config.yaml
num_hidden_layers: 26
num_key_value_heads: 1
vocab_size: 1094
positions: "rope"
bias: "none"
init_std_o: 0.00555
init_std_down: 0.00332
decay_shape: "linear"
MLP neurons of a small language model. Each row is named by its layer, matrix (down: output weights) and neuron, and shows model dimensions 64-159. Each number is 128 + 32 x the weight over its row's rms, rounded and kept within 0 to 255. Numbers have three digits each. A neuron's up and down rows have the sign that makes its largest values positive.
A block is one neuron, or neurons of one layer that tend to fire together. After each block is what it responds to, as a language model described it from the Wikipedia text at the highest values.

L13.down342:126142108177219116140096128154158162189151121112222130109101129065187128130103113094167158098141085125106138178120133154163100100145129154162169114136145079117146192144123106109123097099129147100106110127119131103171109152165097084077168169166088072140117106107080106125092143101183132090
Description: The first or middle piece of a word or number split across tokens, e.g. f(amilies), s(ignificantly), ra(ised), census digits like 2,28(3); also the colon after "Succeeded by".

L16.down22:125124081095075133157142120097188151126152126164156161120158152147156124067186127153113135078120112128126148147066113140160132091146176100099130072108116063158161125163177167121096104204096146110128133132101076069113133136095112110062175115074132115110127112106127154136147132097131121125
L16.down31:137125085154149106133103082144157135090116168171141106162076103143134128159141112111149105151121150143131140180107087166124133196216155102131141139152152109170119065123161144066085161182139084037098081157124143147139124125133065083081131131133079182102163127132189142113074125042133142126
L16.down74:144199146116152129129159110066152168175105120130120181123191181187064112178114158158111116148119027106150131058114140123121119142141159068122059186173130102128121146104133113125131110113094141141173099087136135102157046095117164097171204143104113151092134185085171105124129132111104117144
L16.down83:155136105121146082123118170093178122149077160141163150099109175122148073135098100140112155168126100083121130091182105154160083169153117115101110097104118183173133184132198130160150122116133170062068109146152106182122194176127092134141185128166155114153102140127115141114099130152157166149
L16.down86:122173127152137174191107070136133149148141138113147135159105113138063186112167084195205135086152113110149159162144153094078104050062112093142114084108080125174164129134120134133135136121126059104090106143156086174106144149103149126148197165085155162146137144113160123162147172120140114179
L16.down187:088104121095142131143162109136132168117137146124177169074082124181137095110063151192167126165129141160109121152168114139117125120105139166101089169151105116076101105106117193149103119070136149114117113193089154103122161111110182178152117124078174084164135129176076120150131138132202156123
L16.down235:098101196129180085143084085096112126141133121125132162151073127158111076187155110124144168182089126156139167086095086124180109114112180104150129162118103139128127094165117097096129110128138082115110172124104198129165101108086077082187116172141122094127088145111168157135122122219157107061
L16.down236:202151116191136084089144111189100129168094071055136069149162131138109098180092129117176110148111117142154120131111145156129114128139118115140152129112153105088138190142112127099091155141112081108160150168111118120176132092120123133097109107191070167140122154133175108168156136214156168115
L16.down297:139096153174092067117079080074168087066035067129160108176105151146133099114077142135108106130113192125097096151141093066188099072133131135097112110165093112169088118086138144125076087114148135086111145115132163113159166145150120144114193175131136111132145115176091131095164166201122147146
L16.down320:110138142106110067161126078145189157108152096124151164167098163125097207135138121173107096084176130132072171142123141098150131101171106133093159127133118146124141124150099125078180110166217125178137143160113121066151123125130146108117159138136091147139108132093195094134129138220124104146
L16.down332:123102064208120111145098085145139122047101112140114162147068136115110212148129100213116193133098144094177150159118121053144143149147118108110068182126125119138120147148091099147173095123121108141098123126117181099092130137089120168123153126163141078095174163100076105111108168120147081090
L16.down385:135134164124084127172138114104133148139135167196084140191113136070146164216184143184101145103100099093104120146084180141161117117063154148155161102146111157136102109158173108099126127144094137185116124101100165133111108114127084121148100188115092138080190158139114117154146182124122094104
L16.down386:099155172085114163139105131124128120103092120150153111178187080123153154180080093071085145121137122127131090111163086055135141128126129175165147123076095127094133124187164092133164052132102090154118112119115126100137146139120089120111052138147151142200123116190129142103076118139130067141
L16.down400:074158120049125128110131103145099121092122126167106092160125114119173099143107124069079140119074148171111131133116112199146136145137109130175115106091146096203163135129090082132180148112123133157094118087142036119144182125140090102158092186122139118128109143155131155117172135071067049133
L16.down408:111106113085132129124068132088194105128130122172172143171159112114131089166145122132000154094157150126133139152111181107132195141096115107115121132092119107147139113134113129159179149096134145159114133141140024164173058140117088124096160104151141122112133135115149097165131179172137123123
L16.down424:140073096117095134116127152143158075152127101101129108198122112070136089142100178130144103094145136085105166122174198167112123118142177102171072156168137144118153159131102126148098143102180112128089183124082142187117098156104132138128110121171115126103109108104113163212110126148161134131
Description: Final digits of numbers in statistics (population density 119.1, income $34,861), and commas or brackets right after a year or place name.

L7.down264:150114095189119119127161105154046160126179118097117106123170131108121163147118107085147114106140145170172148131114150171118114155173225135157105086123128146118097122124111121138150144111129137169106103127148113066139125120103121101101138111061085122120136095111109112089139109067091157151
L7.down267:119108124156130120198122100141105111110155153139159113077123105126082143228197062140142159134148126143149148103091089103169166153157135148134124091141061122114150091131154161133149138097141079128146143198159140066131150149119122142106133088075075099117137126100114123101137164106098121135
L7.down347:121137079147116120150145182118087139083120113135116114145168096140143149191213168124104159109162076128130118171163136133128112167156098124083120100129112117086144083090141192102142137133113128124134192182141120096155150116090087113143119043120081113094187101109129143124154159082103148096
L7.down437:156123166118153104114115150094122105122098116157134109127083162119118141156197141124140126141089112185098087093156186127155118124125143085140051135135113199109113121132119131149113128126152214186133112124096082116111150084094189224150095133136146138118134119080119150125166137110167142103
Description: The last digit of a four-digit year, often 0, after its first three digits, in dates, tables and season spans like 1990–91; occasionally "has".

L16.down13:075131133123137120164148129144136048125111189112156183070202120114135103153095121069195088091129115022136166085135140135101167054116158163092146125109108108113122090131129147143191097155108163113102167168062121179195073074133123088165134131065105097109118138094091056148115077147117137131
L16.down46:150102140136077090134143072102160154163119158115095157077130132133093194080108169100109157151103147085104143129143133119215079165145114118154114148123149100147161143117147170152138058105213071162127168196133194141143086089190135111074079118125142057105162163143067114198136178102117116104
L16.down49:162075158186138145168148074161172125109071136214125157148124074106094135132174139097113159117071141154155169193109146127106153139137114132131176125157085156148178110126112155146143140175133089150153174128154139188106118135091083144134149157170111129133129181129150115173126103046113153132
L16.down68:185123108084140143182155088154143121093086153086131192148151187174188106090039126167140151099081098132158125103117065133130073109093096086101135135056129118113101069067108097113147154117154135126121142127134053148066102149089185190111149074093133125150107118104110114140136123136103133145
L16.down76:173171121061169112124027133093138093161142102131140103194109069157088138112115110115114107161032095142113146126095080106099091122115135147092116126108178144152133120137108112141124074130117109131193194128134143129174154068157173111081104175136165056105123130148088079120115154180138160134
L16.down119:158102134126151092215173132112114140083154188123148152057187126163171078117139130158139185120162107111101116142152183111081146106100123093143093095158077128158103140062115144115051107130172176092123144149143145156104066070145142100068113120159128104078115170207122067151140076139092135086
L16.down149:129088073126080145144110138135154140117112122061183088201161139185145109114060109174135129149125139110104153127123087110155119074172118136124116136092105109110176103126113142165177089103203059110105124105120143176162079069106122111114195112153115159124120115140119133100123116101102143141
L16.down165:151127128164153209115124190143078075138064107096141172105087148184141119086135122126158086104128161112123124140099156134108121065120112180130150087115118102183189134119173161135132081144092116136180153105111165171098118155154136114113145126094105082141124138084147182179096182113100180145
L16.down207:116112121154081118131067142090142114126088117135164085061137095132190093073096137052115113109094097123169149095113099133178126113119127115131047154105123107143101124164134179085125104120129145072117158064095149110142055115180148086136152120101179191111127115143139152139131132174108128089
L16.down229:139137112127133130124130114180179183138108157103133177097105097116141129126090077135091154081050161111122185098158129138120113138150153162110150124143150096157118121083128107164124087144065155196123139093094147130113122074092192157111122193137095079112107106180126159087115136209070133107
L16.down242:085125128166190153173123070150157166135109120136128095140132131175145106177110071084098127103102102138174148087083171126153159163166112160138150135111075082147069088161114104124124093111130164133136133120144104140087095049163105081087123131155110096081103163135099132169114121207111115170
L16.down261:159149077192140107133128118130167073155128126153127099145085138114103164086158122150121110149157088131128164145097125125145129133130135129146159101129154121154141097174103150104172107096149126150132127104112088112061140108134098162112152143173119132087113092112107152151146174255101118096
L16.down262:126156182055123166129132128076181187089058150103102076085163136167183162160061101166148106100140137122107150120115114132134146147157094145142091173141201142180120125136064076142098081081117160093141063124124076119098115120125141151147176134121070103134137103112102158193168135093105135095
L16.down265:098114114118119086152142103133147110070114079164117115128121161186152165184153109123178139122116144122163142096143140089115141131120066126090143083127139123118032088166114107142109134123109125122091203140108161151120120079149110136115153060152108061151108117075132151144158135189137150103
L16.down433:089159105107140195149108113112064095145139132180105138115136140164115131109102118117120151143080163118140106120082079150092183126090105094133137105089106094171095116117081088049127112154085183147125185124028131181154067049098131105114114141144066094109126125077089092112097087156112190187
L16.down444:125155137152138111112129186148108102141120125159136164183165127072056098159142133137182167214115153139142127170085128129121132123152155116107129108089131094131128175133111152103071102160111172186121110177162179188137104095083131145071156183099095105108178092120204145123156133101101144085
Description: Finite auxiliary or copula verbs right after a sentence's subject noun phrase, mostly has, was, have, is, as in "He has received".

L13.down325:121127120170097151139144204170085124114160118089082122162113105123106136080132164106173149135143099140096147135076075137082156138094116135131118100128087113074128145077109141110167099164152190158164099127101126117112110136140136115145179107126116145113103125122116173141135108047130110187
Description: Opening pieces of words the following token completes, often verbs after to, modals or pronouns (w‑ill, com‑e, dis‑covered), plus standalone can, not, for.

L13.down150:171127176115095077165104186143146136142151165145093113072164131103116112076132115120147124151142126122104097134152135116197087106126133196109194139109138112178164111107125113144053092095126115046120158173140146111174109148059149135130107112123179117078129133187136086119123104110077092137
Description: Wiki layout tokens: table separator rows and cell pipes, line breaks after article titles and descriptions, and heading pieces such as ward in Awards.

L13.down417:191137050096099124183122114117089061114107207108121073091161115166086133096118122107142134121096121123148147143074140117124132095144160113071097142103057132182139057157052116092105139112125141113155186126112122146127091078157096084099130099151076147081128121124143094142118154223117114121
Description: Auxiliary or linking verbs (was, has, had, have) right after a subject noun, plus word-start pieces like att, cont, At (attack, attention, continued).

L16.down36:137124074154124151153121072133167094128129142150158177158173150160142099111109129166101148131168153098135085149198138161136104150080188130131100071172114136163178101153145162134137150151128101140106174133125116176053095098149138140179214127109151140123134157161127167167136136231116142150
L16.down78:135113142111130121138164070132070087122114095133114151099129139181107039184137107064114130100121095144086150092141093138078118154085140116119143116133139158116187099109156120124069142106131108093108108105117049109066144133154113160119151140074161133172101107172167083128104178084105124111
L16.down91:119161113103084121164084110145131094133118139068142117189091095128162108080108136104125104104184169186089141113114134144088081089100131142098112124084103171175145114101117113109133191148125108169136158109140116104132123162092127106192110077150136098088098156118125153085168186103132142130
L16.down166:165130108138121126132210149194107081059100069156169095124093117090123160119085067082096102121098157086133172127158095160107165106125163144175125082094165051141166090088112146121128105116093201089141158063023092116117143115106133081130134102145122115131125125117103091108072104090147187113
L16.down174:101095173150157126101129127030208126101097128101120097139158126163106139157119119152122141125145104101092140098100150127080099218123129124126096076096095135191144094106101204140157141108129124163111120155134077141198099084106134190141123094139158140152071135182138135192118101138159073085
L16.down192:141113150093088105156144169112202119159102100171104162075120092173191054148127178167116070092168098124138188084115170096109129136144125133128106157103122133157121188126116110079084113111128126132216112176125115085132057136125188155087124115102099114122084109161159087144132108087130143135
L16.down195:110142111080113127089180092149177143155165174126119154134108087108136125099163149165098158147148148102139167093122078186161130091112122125145076153145150083114162121208121151107123114152128172149146127113092108161097072095185165128103141173164155204119120129042168109099139096076165079144
L16.down225:095131175176117102089104088086128139115103128104122144128113190119206159144102095141092072161142114149099101143152122102168085100084141126125159124096116108123153126130118150064137075099132090138109117115065111122169171168132117104119133109149125139096180103081133095111169149142126116099
L16.down298:121168130176127127124126123158130134126105128091150163134092181133147108091142162135133107126155131129078146098203160154146153114134180063097110133078112111094129114116087160162130155114109134091118115093077202193193132135196089115080120108172132133154153078141177112122126139061148147122
L16.down324:127140086095129159099129148191199084137164141121064117168117104148180155140141173108145103155170141116147119097145155154120142145126144111113126176099155160095168112180145169120099092133113232154148145164166169162138107175108142170140155130178142140146102113048170097062096119198052139122
L16.down345:145065131133106195134072125132063129104142125091143148056233098074162107110153123149126076101129127092148172137090107118183146115135103140162111176064133132092150129065158110083073113110091116113112140128094113082187118167153105060087149115094154152160203105160110101164124124129186093159
L16.down360:083118100169136130120097052074101144126136086058176066071089133172160140092131099126126108151175149131112159110144156084106133063132139115150156075106162145129160148134079124117138125129148211144115112172083107152090139096081186163129134211108146073145123127126132143070036096170133148078
L16.down389:117115126154161158139184105121133061146127143088166134117075108105126144099192104121066124116139150097177141107116112121143114142086152164157152163144097093167083088094090140149158074073086072154134113114181113222119119164088091083147154105167119089108151140129137154163118156091134134142
L16.down417:110168136109154079115075135044116143148154106106105126147132166173079097185141107158144149129143133090065145127138041097170113136112156128037125171151095121176091174098147096085064119200139088111135114144117085171167105131133158155085110124092135125151147080159123062130143122098126156089
L16.down419:141117117145130115073122098073214109169104111179132182124090087115176068114171161098112101076150095149149159146114153135120129141149169144160130158087128125147124165104192151092088132141158134125139132133117171072113050118143114192139120120101125115104099094181152104135141117109081128136
L16.down423:119083208108146127155151115145164126088134119131192146078100133149084151105169111183105098172123095123116126081103159117078149104132145135115160120212125092135089073145127157088130131130125163162153110204115179154140168073172146139130140135176062120106138148109160089131117115128151184077
Description: The closing pipe and line break ending the header row of Markdown tables, e.g. Pts |, Score |, Ref. |, just before the |---| separator.

L7.down129:110138127158138106145162178094137116095116114125150101014188118121155114053117109099104114115086058147110140082082163144106099073175148090079159108089117043162101103159139106091118131104098090154132103086187156164107115118137064128108141070094171112087088144171098119123136102004151140126
L7.down132:157164112108118095184153130197136079156156144121149134162108133127092130126147135150222167141111123094134095121096128134159128121108133105135149086082069140131163122129082103110163101165135136068139175136067114186129069086119032125130147131122119127109166133087139141168119128117128132111
L7.down223:105087135119160132146172174100076088171132144151132142186140129153135157125148171121129141131166182145130158135107037124114110134123098108140104136148102169082118091122124115145179109072127165106131142107141158207120146140104160155091161168123093072121099156125128124099157147207112120180
L7.down277:114153077108151101193124134150137143151092155069127127127098096165087130126125096147103116140098136097158131101069150140120159067105111084101173075128085097205129071155111121114189128104121177122079135130138109163116073061166093103126153159122096113070130107130137118163149113185115080103
Description: Auxiliary or main verbs is, has, had, have, were right after a sentence's subject, e.g. "they had", "It is"; also word-piece "me" in means, measured.

L16.down0:118094119076116082084099119155133164146164117176106140109153177085125097148150143124108106120132117143089132137122107139129127151139134091101089153151130125161116110183146093122080105115130170120116070166133131109099172088126080134063082124182123107130149126100106191129134139255100110179
L16.down56:095125096112103173077143140139133133070114119135142150156145164139128080155175160161115168090101124136188112081120150139191137105145094111177141124100069124157094138130098071134157206096146110105126092178098181100138136139104134182106142088103134149156129084111135115158106065059141118216
L16.down71:109154186145118142090134121123158151183163107084118138142143112154125111121112132066141134074158074183132133126172128109153097125138135135156136149115145153076161159123101148200135174145127089100115145109130122155143122044110150141157129146179130052136149190158089135141106051113105141144
L16.down88:106088144110146135097137076151122130139180121154159192090128136141131067170121157163096125159109120124130120101140156108115131142110133143177100090119092130124121120200115182121140103081153095130074156127164130100133098144129126166101161134147079127136116087166130170119102134115139104119
L16.down129:180136139048140165091140119132139134116140142109062126103123129161098145149191147132121135094053107143103165102181159135134129142134110136099119167206173204095160119163097098134145162081162124131094152110150112129133131107099139114153118140215083144142206128109132190137093091115198137095
L16.down134:132109126118063142151102096064137163102112102168099110132096123136077110150089134114131099095157098159129146090025117080141112121139183125134210173090156132098092099139146113183160158123081106133141118206123167136100126067111122152134159098155099164127152112138108151155101133186183151193
L16.down160:170079056145104129148132091052061193106118095166094150176153111130157151144115150138131119099125109129166062148152133121127118099128137146084125093110129112114141145133156180050159102083151124133145130106105133135103134092113135126117133129129159165168097126095152174113177098191129105117
L16.down203:145137147140119100049121184133120102117176163193194128107096116075136087148069136090134185091149068088092090150113164126094084137196090121144137106146143103119059226133153154146138133153130179157074136180156144142152105068165084092104147112101151117151143127125198142092179107151119161114
L16.down214:125154119169141098189131134122105159077109161135145122126160140154088134105054141079086131117134165185129105142173115177146147093095164101155093112110099117167168136077165130095157128180109167168154188120123146117125090165126179171098127143080130134166120152098110217139165120087121151117
L16.down241:144082088101120086087157127067157175135118095143165140143186118148140167183135057083156108151166113143188096088133162143160132145167185138085086085104112129114122090106139099134131130137143192120080122109129179039118120130163180145126078098088130130132157174149118141137165144105066084129
L16.down259:125143163136109106129110187102163190152097122075085135049170128107127112157141125138138128135123115153096094112170139139191102110101155165148137113117148116171108135111098152164182172103142122135100091122131120128080135089105107073144105130146135160132135084106100120109173152112163143192
L16.down266:087110132103122107198164085147106073159132140159103146153139146145118118231154117169129105151111158089133094143072163135121108099132149104141134093093110126130155087132154110178129145174071097127135097104169149137090187123089147163141113168140120082148068140118141085141128112172079109114
L16.down269:192098117145144150129159183169194112096144150145128157074100143139133127169122114125154135146149164174074168109146142127110194135128095132054110153072144070101189162224120111159150135100111138114143204162098185125191096111072119124112136100169159081117068083098156132152119099138105146128
L16.down270:072121183128124093124151178101138119128132110098154097183083162142106125159149114096192119120136078136133130112129107125125124122201115101106117155140094137127169111111142103057107214108109085156070113173119134143128055156115145137163137117058117146128169117145121074173178034101130078131
L16.down280:102086090069133126124116138179176137105160155180141144155070141052116168133104187133157131108124118033156153139092157099059093128147146100172113165126110162105093148085135116104136162097097166051095171179145102093070120162108122124105137119133163179164139147111112111107084106211117108127
L16.down410:117112089093175121140112110170142136100062051101142097103174138125133120209166137194128106098094110102104171099196148146090150089124124142126113104111143097114118146110135140104134127058097178121132127128103106150153135130151134114110124117171101141163124154128175130168148139179143156131
Description: Final digit or the 201 piece of years in dates, film credits and tables, as in 197(1), 196(0); also word starts like app, sup, rele.

L7.down49:093124140133185162115159073141065143112123119080102159164148147134149131102154060099132105114124130143186106140128138160118101127130143108130127161138155137113139124132115135145157194164099073147119177142201194134132059114117147135114129126135107148117140123114191127150133071224068123141
L7.down98:235150108160140078156122117112153124055170116088085152144153143112119153160098121110127095137134090138151135096095125079199128173143146105135117122130111085123145093095100121128134178147128179175131150180146114126101141114109114158168155132186125118075130073126120106117211133119095109153
L7.down142:173165057171134195196144116112144108118127093134152111145086143186079135175144217112143138126168148147148107098085124114058183164121150138167141105082148152134166151073128141141118110093083143077139107152113142124132175110181102126134155175126138165161135211100139090150178126087093143135
L7.down252:128138103128097140124122147176070099139142083097145179196101162136164114166119118093113129128114123178098166178149136142133157146128179115100101134110112097091135187061063167096155187167096167128136163096110155192131114147153178142150144107195091128112116115143114184095138105046158130126
Description: Mid-word fragments of split words, strongest on ress after p (pressure, pressing, expression), also word-initial w and pro (west, woman, protein).

L16.down27:140130148081110176117104069145038123169125138098137121173151122119054128150100135167186135173061113110158133093158140139145136144109199123138146109154117156123135129125157161179129178109127131097124159128125129136075111148130117166061139147190115075155144186101115136108168116179114106114
L16.down57:083138123154093168136122106114105125067091145152098066170153092079098150123192101146102117072189148168187143156089143143102133116123092126140112139115117159086174153085168172142120139127071083129133168152178150100147131182143062107136119148135138162125118085143135082115151153162117104139
L16.down62:162109183182070118209159087127152135117134134141113159207120125104129087128160144114167110154111135115082106162116143163167168115118144120134146145200103131094137148126172152126126175182155062040150151090159158166178122132115144101134096162148177121193108104179121193092116138172125083156
L16.down103:122120150162151137095140133132090124085144143089160100193144155154117166159094129064138125101168163117141109118114134121148178196128119161112167181124098113125104112150130098116121178082123129115117105147146134175150167116097161129196093132121120138155161140169106141139053077255135133135
L16.down130:106117148085134163138130147107122110137123128116176133208130142157126096136133127157169143064152097167096140203112164188095161178137120148124117159112074102142099225092136108137121161132107176113122068166083125096139065135143120071155102149155126121125119134161116145111143128073181137142
L16.down133:127107142120169180142065154114156142154118179125162170087153149108107153191136151135129096135134095084118114134101122145123127106197141142174072133192129112120133180157084163103107140102152093119064165139120139165134134065101139148176149145178083118134143142136101213147143114169138171085
L16.down153:151208164115123113107120148111152113129108126114095139123156132164120203136185139215133109083057061175075124127108128124131122099164125100130099100126118181109158169069213136156104119117138115242150096128117095109133091095125095108159130095137086121105153105139148151119140081108098113101
L16.down206:113090133027190080166119137095088100129111092125136144144156115167094072147130179105103134097140111128102139109111128139128133107126128093166161198182121129130151119163160111074135137132110163114118151098155126091126118120119142070101135101170069123104099107171153084123113146104072090109
L16.down221:097145105090103161123120154151069102170145125162105158096128127144068116166142193136107131097032104108064118136165124149109154133156126104104125129110087081065106113134157181140126116154149187146149143082091160124117192112136182017133143125155134110116121119116060114075126079145130147130
L16.down253:113119103100152118089076094154147067116144137193135173152140078126150162092131138131217161148118203117144163161098124099099087139049135115151114122081123065165152120105179115153146132099132140164154116113064141104132097126167151193140146120160117107123169150133104069108106143169093091168
L16.down276:139081174080213150093112139186181123173097102090149129081106122120130136143131141116122143109108119161173102141128106117129172121129144127107149086125142151126119136053115150096059158189163163127137124104103080208201070129107139169114106116120126071121144100138152159120142099104175171137
L16.down318:093124102128125156167171164154111129120149130135131103207125127124058177090108159121110172098126062182123101131096154129127140155096149169168173142094112140094123094092162077111186141127053111132102140136124162119137068133118101174096132084160079105168127163084090169148140086251177128151
L16.down361:116136098147166151061114166141160094148094083136142098172134165159108137113150187125161173097102094160088155141169083160138177136137129101119124104101154111177088189143111180147099101033147128080120130139116111162161127133123150137154158129149091089107138150157151134132169097094149165117
L16.down367:141092196196093150097179163114139094088146138120081129137068126067103126113119110131097162110089161107066103108098088151101091094116068157121102149140142134095102168125122160098146139139134129186127130155094122119181065114101153136056134080187116154161102135118120118165152083049111158197
L16.down373:120138079087111133045080085100109117176139115127145132122148104187090151135117152125138127147155055093132134107101185083135159111099119173125089080085119063140106079138099130115108145164129135187143105128119210124138122173156110153169166131120136124089153073109148133189147126102142152149
L16.down378:111134100045141113069148148169161138166168127130107120179120132134120168164093156126091153121108110102189110158124153082131084094100185151169110130130118103157115107112157125123184124122138075093139151141103108094152055128103130088201089150091110108085140094144187152112151044054135108133
Description: Fires on the first piece of a word split into several tokens, mostly w, dis, im, or New, as in w-oman, dis-abilities, im-portant, and New Zealand.

L13.down321:085195135119106129123141145184134137182131147121127102146129123161108130144131132131122123136096099140126161136120149146122129067130145128116085113121087119172141101165134143134139144100091085175147139116097141127163108095136093191072185095108119084085140090192181162090133114186107148137
Description: Opening word pieces in biographical or narrative prose, mostly app- (appeared, appointed, approached), also inv-, dis-, dec-, and sometimes his, first, again.

L16.down24:066156171168121114086142104157079180128211137118132072009162092156156116066132148122116141115146162184088133110119143075172144113134137127104125135083140091156143138140110168113121145131153081153133101132150138131140145124124115074175151162144112167125171100114115081113161135224127105120
L16.down47:108158153130113103141121106105212114152052147139136083164113143138154155112142175118128083139112170155113154133166163089088117110127174120079131112180128096126089087129174082139151153118074153135149127100131116161150124128126158162142183143161136133131171138173178088080124061072164193118
L16.down93:120101128116099148148149094136164119163139090082128089102131145152086094100132110080134113088124156145120113131187135152068116114127125148096151093130072123144143136063110177136103119108151100101101149143137107115168197104139070128126114174066081132097120106098065130149106119043138114143
L16.down105:119119106089103123147076141139092129158166100111122145147148118167088104162092102135116166157152150190196103104072164129097148137052134126174169150149146091127073086124160105093101110136147137113167082153174117113119110143145130129115110097114164134139083153152174160197135136081122087161
L16.down154:136123103156190148115150178139147108133122148074123157149135171098115163112181142128093112112171056095156200168181166120136133150141147112184118135134133070135068137120125154175064176117117148092107112126117156105153112104099098144139115162126141127087146129138107093169228057216146182079
L16.down189:145197109104127145161160144118154098137147172122137157121113188147141139145134126120134172170141077115144094126111154144139173122120119114102096106120107091136147130173195064113131128132141184067178154116138167109120108118156167122132132177142083139116061162076150128119142172255161161099
L16.down197:140085152103105158151096066043119063099143064104151080142151110125112097130118177141110175130165146095165112115093116117132117162179196133120128115091115128103072079082110128078132046090104136162089110138119156180185127135151132133123107154157140064091128105152079116152123120141134151094
L16.down231:101134047121137136119059089113125134077127115059147134073209136121145153177117159085153149111137124142114127146140137156108099121134139171122105166133134121157115136027100165109110132080105147125139121165129159104107100137120134100121144106089143149134111103112101111182171144189159107129
L16.down247:106171075109096085144197091188133102106175103128153137111093134149084107118207081138144171090101108162117067152139124047132151124116134124079174144147147115162071088191127110116102109168151171084175085121178121110094167159072114126100126084172095123094156113093138161169132089198127144151
L16.down272:124166138126140116159130112172072135160197091100092066114124141135133168074128123055130178130158117138170146101096115125175196147088072150096126203138106109140085089090111083062075139147059148105128104154120108181121060133198130115129104130142159152095135090070135115116118132191117141154
L16.down306:097135123169108147133157212144091128076103135149119178066141182098108107060123138138103110172194145112130165156192145145128159170123169152135166131104161156094129106145160170124162222114071091133101132142199093129121125101081171120075156104157170107112069063115109088160141132127137158124
L16.down307:099145116144140154062151047138085172126129159112133144172135075104126165133156120130124135093099088113116089111161146075111097100116147164169082142095174132124165182128188128107094113086150118149173129105129139139207144114077102133080135113121101193117117147156095080140135117226120150183
L16.down358:186099159130222145174157165134180127083090167137145114076189095181149097121083141103136103149163130149076118127088125140178094139122082134181153138145095138118139155133120146137161109096096161118115189092130090131124157110162110100154137139152169111097113127179151086070121120115120196137
L16.down401:145121103110088069083111100106161169144101131163129129148157130119187144109122120134173114113174091153084124183125084120107114104123103136080072116074180134145114154070176123077160118055141186161119120174140122078147120118129134132120090100091130105062108096094132057122121138167154137164
L16.down412:118078158140113139129147106105143192023098062114114120091152147115130108121186105111109103091150112188092087111126169100146118106147146144113158094175087098073197096124149155113117191104106074100155119127141162105078100112138150125086135124092154135190112123130167118096122125198120160101
L16.down416:130110141104107122053148119100093133126123122076148113129129166171090132118143108164136170155137102091112121113132129131123166126145146072131113149149135094122156104123177100169136143184115099128121125117191175168083111097091101132152103121094109165143121104154158170147116098255151169038
Description: Word pieces inside or ending Wikipedia section headings like ==Biography==, ==Results==, ===Current standings===, just before the closing equals signs.

L7.down175:133116131162160194167102064133150101081181092170104125212136061192100122125138124189162149150106183133136137096121147149163057142132126106126125060102174115110116105148123134120084120112085119127159156136126091126175146152135100112155143083125097117190114115132043133150098158131154123217
L7.down303:124159152108113112136151145104150109160194152123091109164103105149117118167096118175139137105114113118137112147082105127120101144069130084143113136167099188132135080096105184072101171139119064155180135142108081096146162183057140178143112096050120085133109172110126133144126189147118164133
L7.down357:160126085189149163138122090124144079143131121147113148165148117110158132169078108146170130145123153102105127103057078174110141128158153133129120153138114117128147156203129114128118107103116185141091128104087123152176138122080105165141093099115071092176152160162066162108171147208112126113
L7.down446:114100132171134140150114130105156096133090109136108105187118139126118149101150140114165114130195139151134113150083085210132082160064155197164115129113136130084147136154141131132136174124118140137175154112076133108156117091079138142106132084070111191144083115081093147163150147111157137101
Description: Line breaks closing a markdown table's |---| separator row before its first data row; also mid-word pieces of split names or words, e.g., Yorkshire, driver, Djokovic.